MLP neurons of a small language model. Each row is named by its layer, matrix (down: output weights) and neuron, and shows model dimensions 0-191. Each number is 500 + 50 x the weight over its row's rms, rounded and kept within 0 to 999. Numbers have three digits each.
A block is one neuron, or neurons of one layer that tend to fire together. After each block is what it responds to, as a language model described it from the Wikipedia text at the highest values.

L10.down26:527501530420493495451521514534527487519505565501443509575498492523577491456477512516585437513541531445465506457539524484397469465543493485485671536536489495515407544440379459512552412452501494453421540572559475437446532474538432624507432497456503402389593501472450528556464432557441497475591511496475452536612542505529459543474620470454485479433511564552505498550500476472541574419497509475456550534491575494492579477538399477471540522531574541428478486465546514510462472557605543398510560505507505498494480455420434528621540476458499488551469496474523485493521577457483473387
L10.down27:483595491533541528615548495433533389509582588500470487537463536468543616534487513471525548460484453408598408561546458480485468442529486432488459525436496550527520491603537397574464497530482534502526530439566497477336467514466566503503410532474512503604485514506459501481466438440532559504470573521437542492450519456534454395450428501505511550563509572541405550523634525585490525602470422489449490509550456488563583477552516481522503505478515552534564368476518365466460483506445467509436492562498439537535454447492475516543472513500472524527502490454501514494472524493507569440
L10.down81:547489559525552401509501566465408507516477528494512478519535459501508491614488497443493627442490453537533507386459502466486580440537504479497622530478387491477477545467560497521467516484523560600550577557530503415470616511595514510533460418521533462516484457542467401506522532553538358490525447493410577526514544508460466503447495598540448539505481530583544450543429497483414554466441493525541514456508524400599481483459515450403508449564523458421505506573480500460473443577470515494492502524505541541504535464506514455502470515508449531549528411463444384502575534482369578511
L10.down141:520566535510538395544485397475529460524417534532509581542479536525573493488473401374615460480489549562487433513485513498481487470437605586508472480485512482501479365515415614425521510537491590539582460407457494525464472494471500563418525468471513469540497500533409528488525454412535419532473506496537474546483505511443496441494510531511457521499438512592384545507588529523502491555476506468498522464422472586538603510457357479527555595521440492476539521525515478469469510538502539566511538481437520439520521403521542507617498543500443517490482531399486539450566529436597476526
L10.down359:452531445583483403518532480405474480418447522572523460421525528422539411499513512547571516536469454529499459463479503551458523637535532374502544489586461583378465525419464555542465557493562565466485492562493550482594517452525510513466508469511498491509384496619448451418442451533482496525483433522459433471450481450542511536430442489553502523495535552572557599464416562440414520501587459488594524445522584415572464467516508503510515469549560494520468539466539464509519483535628466560381458468541498494502563523488508482506562559516428520490542552414450463518498519509548516515
L10.down470:481512369556470412479555533544501548593577599562511568527478437494474433533516514445488509389487430403547499556516559472476507523481440481457529578473497450448363520459464494549508564541472494541431508492456416464501507404486620548522444519569425447468561492503471535486577466424491536457462548467500491509539453510508518493442443560476493559431503483509478519495533474523514488581540454480607499493512490505458513456480495617448511463458471547474580382496594541440502453476513557453508542531468478443453540595493618604509606510461595506440437562505443446509550529501506414464
L10.down497:428549582521408470489477523505441494434526461492446450515491465488558532432406459432558424596473494492503483439559522527437544615498542483536438472496523529449430564406480422431525462508508565447502460392528436492494468452477471571479570551511531508447520479549499552531523507413504586434607525510594506463526502482417532446437485487507540559479465468487489485668451498621485560492512483512473556457509470490518452462560561550504478547516457447562385482499510519471561593574517449423526482599463491453534575479497572498596471422555470503556531518393475527567488514455577543499
L10.down523:451489556470431547427436524450540531543538422522500514453549565555527517553532565581487510501566474515539446523440507524484547556548517484555539434472406477551466531419464440443587549487427533459534437534521569515455394487458533521482514546546447519484425464476526473435473602517523466472473516464413492563405472513376414475503560515488550548524447409459505502513489498478525469570433474468501500453567432555566563493486425532510509512574591479577431464512430598547536412604547569503463429551537518488511494583499368482496425477543446586468423534572429541482457459502571509571
Word-final plural suffixes

L10.down97:529562500478467476470563561523441536436397496380574455518478496517580523478603486495545550433623482446525487591487486488541571460469503463438478492463483570548472515504556472463561567476517432548582525540445446443480502511503429557486516458387543486488510533530573536583535534473444535483523529546575542524432516494519508463444502495413556458374498486454598504446440483524530495443477448512442578440536486471469500514459473486593561477560543418580493437544661447535458505511418466509479528497519446464515511393453523518486545493585483533461464554465447525511426627415454466424
L10.down232:531556386606484460473540485532435471499419489609465500541417450500449540575513452434483542441426481493453427462504487464414425509460504561422498466522443458534431464465418579484547556475502469549499481534468511502588540478525445549533502545529502532527569518536465623492513467491562420486463467513515492410515473590548457492555540547498451492497483565456564581512470482522560567500593475444578410479507490604553396513518476535535413445515501590450484520486419556481551517488468479445542515512541552538585478563513452452442543503386590405596467577450442503448444560513438484511
L10.down400:512549503551418499485527532551461462529447432531453481479472612531499354456431505483452474495522545607535499496517496435411447545495424600536415461553533468529554401557477601536483420522518346490539515505589488480541450615491427540583461497438490393440499525570473505491567503484425545493408440416547523512456500476522378443452522629530462531528523432514585475456515513476485467543499527529450450482532559526538483501580456512467483571474437415445470494520519573465489505521585532460518470513551516446567471522555521420536504524521481572519562513551554530440492564469480502505
L10.down428:480542557468540521489602464580495537559481491414523616513564599489421523579357478521487508527449506487430482422513431532389554449507552511520475409481541508516527522482473481533490531563487544523425534545561521421438598531504505450535571479383473585512490474538508480477542482536545476460541462450574512446438472525464560515515456461529459408525498464505563590453546461481522553498529476455407468590607513460575427424565517496507542517482557557382488491535510454425557450512521469471549455529500417491469547489550495428548434535428417589429546505617484432474504463495512479490
L10.down589:458537572518586519445490500537474482467496559497494439433544508552533376488554553532570550457412430448509525447498533548523532421461501381355619497510462527518514556517477441519539499532458459405493498495459540521570503443465473532534569426537491506557489486605527444505451491447561481557486407589532559507484540468498449505551517510561409367531527495513509501494439512621514460487402518513485526447558606479466425502480590543509547542528480493531597471504525482472547394474533509454435535490534493592495574433585460470450463498516511568556466551470569525421483544449476415450
L10.down645:451520459515594496529457416538556497485544458485488442483571539503537474457513509527510539468574515462598472589430509520419463548517476474539561527543529559491464564519494486541402468433458520541485561444437507460463458493534483532490596551377569463618493501497403449537541447490495517461525478506416486548450510332459451556459459511555577393604546571510464574485542483456428467554484452403507535451492469486458536488592520502507463510468481520484537592536454519494428488505492503589507483487383510548484538518495500535517547446468538557462540404508552531523432395638456455583
L10.down689:472517438486467532496410548458408519451384481421523603489455527497587525577560537478511490515544465380482479472495465455494485449497467460477631463625486546525429495513449550567518570505462454501444452522465577429532561506453515554528506501566522491422551567531488539451502481569481492502616446533535513646519426613453482564565550477484462533544479490493491510493542447555565494459573603520462544407510508548550467574488498442472486560460475460419560472596568459370518533466554494450491492523447502418416515510487481408486535474579517544455501509479485465524462520531441564460
L10.down754:516595571478554483515478545503565508526381484593470451509541490585520458493455438465525536450446504465525476446542510510494470439494482481436501530542617479566509471458492490427397532487503441508463583501477492577497470471556484439579504497563572555506529557389389553548488446571479473553510542517532486506480403484430609631483505564421490449552472511511497666482475542527487533442479471508390448477464601484449576535571457434517455505523451440574500545480493475476577475551524531426511487499445480446514457585468430505439498473435528531586593436504509453453483521544481586471
Mid-word subword pieces

L10.down82:466498399516446415541462453416547528499579534516482525535549439541516423496396377529458462517494465575532532477560453495566502507507487525467445543553438546504560502469591532430512535440414586492534536537462478424435486440590484500558426510454483390421448538510483515454470591506479476444464482585615442551465488480459490553447595436575493576499574504519439482528583427441458513474489390552468443531461515497593449574508488517484501588481542440442570483492487469481402467501507459602553526565523523443557459548545503578544538500493531579412565516495499523497537477550475461556
L10.down272:517474544378500467526527445490473442539563505441401537543503470524512544480420446549449496482452546513560491448462534467492524446462506511549504513439516623489496506445551470504587448499507573448606509568527466551479525510528451517472538512496544651441535484529472436516469529521458489523589506520518473477495466503503525556523480478552553531476540516416539473453518372373524513434516487404573477465429518419578457400528548531473523536508551541384521513458527567494495499533518542414465455630537431446533578571345601466486600449516483472552494411495537470543511539431461482479
L10.down290:492453519528562493462511524490402451514458511527489566521528437455502417494472417552564472503526497475614631580588468418463571546420604478481599451580418381489566477488487569490583565407500509608496482461452521474482548428492483498478422497517558546492465462535455495463511502506587468549486512448586518450455521468487502548494477541517498567536516563459493443435398484457474513484496505468513517465485525563468525470456461443429545514481496530557494504594612545438500398521568497530486498532499608475427571561465515539398471539499544585411453422538426495452457505428464529454
L10.down379:474470476401510488490502525583523506558511502562548423454516462496464507499439486396470493528486433506543506460372517514437545518522458494475544406529423535519457515491515457540531498515468540577439480544546491441527633519493453527576514441454604544502471573521541554354578527467502556467467519539608582394437438429401483525491475458416416437465580628483473526501492462502510500480457442552504534517521417417559482474475538533420525607469494542515438522521465493505534512579500473555585561502449582518443470548462497440504517499505539516569488480496497384492546510523457625559
L10.down516:439565495534519513480450550496574462490552467526535424504570446479493474537522456575561517386475454554540535540479470421524457490482483453542402502560499527489546526467480446475439527497540611489568466526440503529586494497536443435581483486516386546516451480445501524493443428556478443407421559432592567468583499505536527506503455414426525452570524465489490590480552560514577453463510506537455660466481489557572505496472530491565564506565494391533504493442502513539423476550506578529425383467599435601573486439451534441466441470514571469476472452514532505449466499540521504590
L10.down518:610470467397467535518461467541465552492559513536529398448416446472550502558537552460470508521546514583371582472511528475408597453526483512509591547427453482539568474579526583413563516525428562539578476505500429468519543487473460572441562495401576512463501589469458577477485557469499502523459481446519478524408540515642453515508467456628506552522454563471572457479591536467468507425503505537482537472481458503493456482518520539408463477535513430421477407438474452538536470451445499455552511417535430571543464523510517483514390474432477489435528495509578483494514547464516529480
L10.down556:449576492467463552512531487449518474527562546453615501500563508461576535435453462535516436444463570449549484473425572476486495444506402517420640417438556604431465466512554462492465468520466463495481405618464518505489520563479436515479481473625500551513464395447541581452483468510478573511479525487525563517515475539510550499440469461433546444547552482495494587419474541479508508532480441481448562583556505484397453449475593483435511508556530441518418452567530584511494534552490477476555532598426508407501516563549549427480605528417573527450471466502489507465489578491524447521
L10.down752:543529469504434554592518510487481508443500500449543418581500458508572575528467533491475447398535460580533495513459530406459520547538488497550589450475498448490488440478551450611519398488425452518542672435527509498469484526439406521542521463508516470433445409456605519621409507559508409455520502442496449520518460479501482413353377518485469549572543433561576486512532537492563597515512519476433504458544467471499528493506551407448522484540480531569507581506528506550546494463447495493571522417456448517528484537534506412475550484476551487582509502494550494511539504456471499580
Word-final suffix completions

L3.down403:520561511321555502497527497532509452523550522476458592535499513497570436502505428486452547434473469421512577554445457504536554523522511485507459515529463406406451507488484513508559420477419533513483578499540526450499532569546472442427595541512459550469465607536456439465483557551576451493551534512508441586498458465468402452503527427499522527526497488528574424571422540441470374443527517482474551443515484490508518420624490516454538519455523457413490454558441456481490472524535537490456557621469537382508522485516510520528496516457627550543526457517609526439523593451450557510
Word-final suffix pieces

L10.down149:496455578564508500522384526452510424551557522483545482510502465517495529487421494522489472576503442499479494498516452424467494472497562606543513507453516505517456443594456552590446569466496483501583455535553512495404562494544498403608447510508640491500549497440536507526459426436477506499432422504552508556477514551509500450521452527453538446560567616525391458508465608412458501425450538532583434477476392609408472508467407497524502574508494515543480557528515493449521617538442506520435518403489556554514464423496493487557523516471574459573484449544526457594487485555472513466
L10.down346:591434550400443446583458487493541527462512568463505503487429498484443481463632469475469506436465442494510554491576486528492487485455461406500621507509487556490499445494549466621492508537484459587572437485434427511568487545513492452428495409476471550498473572520531582597460478488537516399574534437555596502478441549401492522474444522556532493519503501402585494430499529394545472524612543454499577527489488492464535548519489484383505484460535530430477441503493577450512585518517517493490541386464526535487501417442536525449438461530592569583495456509564560497467513579495491497
L10.down373:602536488573470459567587488448428420503553414494471546529408585483556449438519465497497509486569540520537516504516530536469499470525546589413479620514635499468487537484548460529448473520478479428568607463563556486530485464434498477493455461409421519484521520449490459514584535500568474448428458526496525555652490468504552432513425477561407450491472538534495556475463487521483510486529558488515492435426429443534473488519495616492442434496466503485597471397494570490501460471450557554507531473430401505419511495469602532517541561464513489519550598475583484544466511530397504453
L10.down409:588545466408540549542612478487482479495432575406483509508502604529468443415494481516387529490569540479505452570446512443505499563474438445456564606414494531543500475564564510461476443525480458466472462473528400515422488509572528421482487414504490445509545462491565482493504513529525501523541520479537560435556503607447545474587501562467476526577437500534451415619545476533529511525452518520500400480422493414484597543587510495541551427498476483457564530482437545549457493598501443621454505601503494384519471474497507514441492533432597457507548460587494495502541465497519501464
L10.down410:487489462527548432437504391561499452590478553424553534530558533538493523459473439510503481442432517436390529446466514483560589430593451548592628451542552509479433484451491396400540532551483509475410516495496498574486508544556482458511564605504452522447575442487452441510540487490451469430445519486489572559580519533567394595577432481405461487476540493478526504498505602479414578530614487479493486589438451517543495385505533511505505480571544529498465558397491514496482552449521387497502501513506475499509534499533550498467492518557480455510556499501478600476558499440539518457
L10.down446:483467526550499485541520526501474487487487363418534546588558542536505518521486467516456553564587500483462425477528508539526521572507499484501367437501485568480451450458512550542393512454537463524521491461580534481419502580570518586488523398574533542519541549440478382437539559408601559523503454459591545569459489511467466477430465529486410477504438548525499529452495456554476450439582479546483465626555506499518520426537533518508531541498404521513487491433497518523557529445529555396467488539480620489501378480489528355545474508507472503491539457549524501428608473550470467452
L10.down462:517462504394460569476530585575491552496505518453511584535520474468503519457509433581426468442479563517371470591515469424530535384534430500529605517584512542535460490568532530521489467510406550525571514494561515486472505519501456533517542514383480503536503458452506391526557530523529534492441602425535519507506448487574551526565356379563509495594468515464463430519521481574498567463498578560470600450506446524562509468414475491468531441481444467548564446473582443519476480482455539489520499487499371519459425510421497486524493508555490436504549445450478417560533480521463578500
L10.down512:428562439440421469530524524502496454471494376503536599462498468503456539627472451499502493569548515576464513490513516467556525457557484551554626461471543434523517453518548460479500377477530496547468470502475523581411520465472450514515491551648537546556505453463539381490471515537502502504478540496493437545536420552470481467518516455495544497417393495461487574482530509474515641428564475427403567528473538539484511428492402586472502577499530573523577488589516574566452465455565505454580535384494443461500500512460434404520520505455487448478548468525519511503497483488444540578
Verb-completing word pieces

L12.down99:549470548508457579545532516529516519606542489504532547471474557533585492486420598564517507470559539424617438439451506530535510510546463554532681508452536476517494545473507507573470455593422583488582510527610463505441459526482543552428487478479442460425546509520442465514540478554468499498496414526457537460537539506479530552436454519559575538429478525494488553616492539395519534449568527530470496527469526531487372378386533412493449473516465488453464529419381454474525489431470471525470445419518457420501492537537461480510503498491426468531495466464525484546533486513549506391
L12.down206:603491435443431563549549515509473501559541543467553562395521491540478475443537548540556581523535529549506450513441520410431449448587528473380509611480507509555478463415619467556470446525491507451463455433494421491410468519530496472518479491479574474418528490375514454494551524463480500461488599468499468418619525534571488536558495461459485475485439554447473512579517442541556498520599530497498543492478358508508542440515526509580532512499510500451449497538443512521566566507391544522478562527543516489470503429537469548441451461543530432436575511514555417567481516470565506383
L12.down257:387431521347511573444525534529489550457479471497593582471527435505526481568504369507408443447551545468513583459501456465530481508461481522604585458545468527535472516482443443539563525542499524480448495492470482485548516533441567482485478540490577486500504509408449530535414568424486543534508526446488516511545452425412505537557520443497481438499481477513472570532510503465555560469455547460516467469438496583524547440512457605409512597536477424525520499491559572505462574516407518698469552563421514528525497484471579473475399519444528460521495485532527468511548553461403470480
L12.down261:544477529396415469480519576533558471476503538509541486585524540473437564487510474543508512511483553556469490512527598534413535517556496464495479528373449458550543497491477512470491497489517597468450504471512545365489494552437452668434476472440485472492541417503524562613540542478466452418456448452584528503543465431477517538383533481482511492553554483485552518466477529401609514539570407551582501532549579514585503466555430440429476514593470555494479575469504416426497510488518478419586522603499464453455446476450508523454515417556474456530485476508550437513579524474483456495
L12.down282:548522476457584518525542519571445455484557487508436529484569535466498552517449505531583394563485422500447451491441419511517431489559449456436594467508507475526494514426491468555503459494550540575500534502535426396565532455571437479487448395499475531407458449544475541510565547487506487551468545514539463574456607517486461446532476481491545577475446528400544466483571458511622507437535510523457464493498491400478479497429508499432462466479645587481429396525438522454447443567569534602589521482570427523552603483517500495500523574532565477504532445530549429456550517527461549450
L12.down301:527556482519475525451492507447471491544479472453495516500489531501520476508480524499425476451460489505494538441554516604560556512386484483491416590506525458427486479518484394479468461414608525531559521383536537536536543515476525563490534428416513512530548564531578587529643467453540583502466423453487575481443447568452503413513389538505572473428502508440461510486520568454444422518540482435593460647474525364535522499377513484498411569469501541492516512561481465544521491486432568515505498380518402486500507551499545519494504474489491404525567500535525440504554516539533540545
L12.down348:498505508525409444521494490564581517481523533527512483422431525464438432460493488446505507550514420470556397482559434487476514453569510403530605540573477517475471453462583554389533506559569464500551524529469506532404444459670439495481433528495545492470465474520558558449541526566527466546527454494518484491477416491518521571511450455580592572463439466551524442495570452520530625451514489510496528501547528566452490509507432557551380485416492469519523502450516516535506548500465511505425530506563485508654493465433469414448443482492568404554499624476524509464519464527439553567
L12.down420:503467430489583419610458489425498553525448419616422530597521529560431477454509469494444504566526580459495517475524489469565479500463506467418511414458549603443499464447600477396506476598557397449481544525432578436562501511517493543460536518547499561504598563476502492553381602545459488519541493512471454457591447478545448475469540519489484447519448504487510494549463483442532489535496463586528504553523538416443616431551584487497419502389535465591484491540476512457507523603540459547520453474452558555509514506463506451511541435494422503501468477502500479409486547533562503446
Transitive verb endings

L12.down216:485467517382537474524464471488505514440588578417514530403540482493545501528609517466509505464528601457503545507492443409598516533447425483436679527436528566634487586531486453524388530527608433478497487460505454544558447493514417461483502469478397543479543577577520492489458482594508404505456463453501489431469527532444464459525509520523524450485527519477506451520465507420547531546556553537456459514499528439544540524480511489499537557547518520545462423499489563580476548528479505569506444539430547490503543507500535445474498375424518448503404450395506556495530507597457548514
L12.down255:481421424523465408550465497508540591385505479510360560530484552554538484505401543433557572541516525586517490444531480483575481492525493489448498492541448557555481560501441523505486515468432557463602519500506551484610526451562549475542561589487530587491516429455345490489516474562442494494505443518581590587520544463455535489454435538460496484483498431522469467546474489531497589486492549509438488439554469447534493480470560639441480514428466536501600549515536462463425582470495466511545462512549518532482455453423515489507424512574395551479507456507556474600538523402514536462
L12.down294:501557436548509454541422535519456435478551406399474492434474428484520483485412342450568459516529604505575545437598486569467486510476583478492507555560407458516496488470582404528549473506479511448538544556540516554478517435584502566581493473409580611486512482476527515434564587480491479467561524539443461526538516464500427534483498511602528548584503552487447482562538530418600578451523496494597454442533525479430496541496474517459509495404508501528528518528435447556578441451565525490480397452526469487471428493515531453530471457520505512543534555418501423486541513507403535511
L12.down339:537559457268532511444514520492544496475517465506531527522507532573448515515447423482356469496456501513424539557524478525622597463529499426507624518462468556559606483561577505546581479540501452527567536498484478498493401554517525535477580499507482510451477517510464477444527530570443447451499495627516530485483525478473540484532442474637484562540464504421443520504591543516524496443569421534483547494430512533461498470545431485429514464462449443508502508484456495622451577519438494491443510548539508539480448515482451488444478462499569426461455513460590438528534483435505528431
L12.down428:547454465499516455452485465532436434453500520562522409529520527495473466432462378561407462495499508496495490578451503504543463475554416480457570382565530553559562607503479505527563551524460464510457583497581473522510527418532525547408562531487513492415551477556502513499397541437490487539597466442503484526398478446481546490444580433471490557517407506475561393447514504481497466505478500631447611444523505599498499470494525460459465496621540459526454564512438479479527478542487510500460555399516509490569558526516444439552576594557541509452433536550443491497567585487422475499
L12.down485:576575551416462546552551464557519433476440486533529496486441514556526554445478466485526505446494473507529489465537462492483491546565521533552722465494534541580484458507435413533529496457483570444492479426389554510504523402465501499392406452455516511409417519535432455450496563471514467499563500567486522539462471384455492499608553505511510461500466512571487503502518533587539512467424472556551494477388469480536492499553441506454507494608458501479544488627542546503474571467519514517500514575563490420550597507470551556523506458451467583441531455424493555508525494510388535447
L12.down621:456451448391529566570607560504466435505503532505470489446517510477468549465527427436590463537506529511499531481481547501498465520546535516448670450553491366552455536387579461519506520441533511538436510504502431452543535409459520434600446531520548481460481446427484483519456548552479513494480471529478550421569497398443457502509461416553488542565482544412525573490518453535528505474508599593495486484430500389523598483503507468444471405520521494552547572584433429546572462526486523529558504556516459428561473510503491518433527422509577576468533482457450577494569565466476510527
L12.down733:477486546459534470539636506503472489508586540503434522427559503424478468522581468465542560535471489506602374463559608428510499570557581426469455506519515443417438500435490456428495489436583517529460544412530544475426574514500522464507512543488461595405457495547601492469543421493469447496585478487453538534418455357574537432388570467541461520559499530525492522487456503445511456522420522496472591571523589521524526499456521531446456497501454450519485546481526454598592431482466480505515518544524534453489463481536504434516507430540537512457484449558492514488617470592481488550
Adjective suffix completions

L12.down69:523493480493549551555528533457534501442502516516425493470486459519430427470502538456542589583435602520500539561520496486541554495513491458479515545513490536541556455506554535496427524454463517577463490468530501472413374485561501446580455452513496524443421622523496492507511435502513542463475419449462586531520573520408486520513463577552430495488490611520508614395576491497478535552399484477422516478409550507531482496487471563515540432538495442517569426539459472501552371494417576380507470383460552458444510516466475581464512476419498537497467515472569513577431546585530596537
L12.down84:429493488461529449528559513497487473402499534483467496429519506466540546492537478502503558626509538492550504609511512567449492460578497432488467538448477564451503522486542481455485484549376435625512516456538569418411524462475598436536461515384473517533536423473558386547459555364585446443464510478535441421520563465547510509497502457519506541494517511468479515432680557493438569566443498438522527486576539456495521558529526496503585568458472470517527457470543512475602457560509487486445487568553448498508561479462470482593526458463522492516435431426583542446531452495546471473
L12.down280:508446431536516473548431479445589498496424522532414498563474480532511509393473504552494563494489442547543485509559423471426494511486500469496444602457544469517521507566492558469512552477518413459566615499446461521401526497475421595505439499467538449516525451534444521582535584367466513472516437586574578483464498582498540461541430456534504499550488490498509427468490612481511519539464545495488521404458418506514456475560485476504577627490590455503516502549513508468552548476476486399459501534471475566452493478482521513515455471445502581494462497538507496474436525553301559625
L12.down349:500491523532600520523509454457482411452460482434517496474536500586569449500471496485459513581522400572434527565565554537558567507438541503505479378525491509565436577493518513484529516558545583520648461473427493471529503434466365459529475422413459449483516459431405513458504392500564443551488425515514558528491485502501435471414505494455521443534479611545455546451549450446431590519452523446439511488532499527519505499428550513479447517505531546503578527526526550562507520532445466551548543480496563545533534541451523374535476581445366492537476561470510462506564512585530587482
L12.down378:497471504462556400478423425511526503533574454630490335452458496446452461414486492544548510447536489525465551504428429501492499546389540447515560481492475482582447516553492461494494522438449472531634456421461512497575469538479498560418461498507496535450441514518413523482526450512566502448508596539528529511465628446589493625542429519628500485513527520567425555530569497525533501553456557484488515431560447563541540421467486588514545513555465471545514496511521529405489478511462552542476512494481537439476539529516417510362545479498530441541506469537467481463458508493538603473
L12.down432:505502505369513462622466479603486555540446519494499524446470417420549465493533540450551498562425524502582569476589502537496558490553422478464511566576431498504449460474460501566460465434529564451515517487410438481459510499492520550577414460515509592547427479494477422469530541399539513526505499500454478422493498500416517515550486588537474530477486567511617501484553391547536539375491522501455453496435483539526557504600574516487426508381492505540484481418497594558517507443561558522503391595455458511499597486526468497507493571496551579433522519505503531428425454478540491506
L12.down503:509501574505480528500571467420470516382459449548556545473426508488563467566548443453531558483523545528494498465487462568458494604495393436536523526500531580416537514512505461468435468496521531554485560480483467476467517520528462529527446380528490568484582596490444532572483478435545407506555528532465514425526497419467508450529434462498469535426480528456493468445562403521460456634555513452541518465565564553478553587455535466465506504477547413464564514509558459497532496564491589425510438454516548682534525448360495500470473536460494564593481426484484423501553490472431483495
L12.down599:566479539458368523561500507463482513512525418468524438480449625431551445536511563526447507504570507487515518498479519484502474446449513541585516464550411510461424496471543492571581437498483547537558598526452500516472487485489447623354553468475484499585491458500498592458451450494480495570416502515524551582540437492490457468464425440551523507532478556536543474459476466552363516504493482497469483505506553472597559611562495527530542443472537510561593414523518460487379532522522519552499494396495420519446467582387501576462449444558431529545451547456522577476468491557493492523
Mid-word stem pieces

L3.down164:505463488432529526457547459559534469523572544458412500500492547505527511505449412556614465450507453434405449499518461507492511496544507471461520491468524532516537477494553484455579504449499548613463511485559509438610636563480570470518521478500480596498511486458453431482550471511508442504541524469508518457453496460565542560428540554475445470552543576540503449489491447539505398499494493507458467519533506428518391504438499505530519409552577529564639475508528587565482538580481450570503624495517504386521505449460569517438543532593334469452412503540502422423474451432479475495
Coordinating and, suffix pieces

L3.down219:485493492430515504552462507481565485444509503437613557474491468627589554576539533558446484558530463528475525589569476520464447444521515478526361430426555435530583488422482389452452622448592495440480511444543575574523395556514558498477485481568504476459590599494437495499541500477487431414506488564529507553500450456543452509508393467502466480531503471427624547567521491579450603524491513547459553549547502509462427530511431423461531479480516487448477490535455426527443494516441494521472565577535439426520477510554456540539465491541520597479480514466509463459459448499549494533
Mid-word "os" fragment

L3.down416:522564495517458526419534536494453520460518592425459473508474477543470568474476477567528467499593407502489575463513524498537559531572442476404524481454476583533579541375545392456463464539445437516489509451498473481534476541510456524438484494509454495534570605567572525468407479482461548445577493515545530520493481531495424511474448522483514548467461519492528495588561565436624513497517449469513471420519547475589488558628470587485398479457579458520409506528457572506487518531493462496493545462492435616570492532558461438423483426478523440479588487504570592445472370451523535460
Commas after words/numbers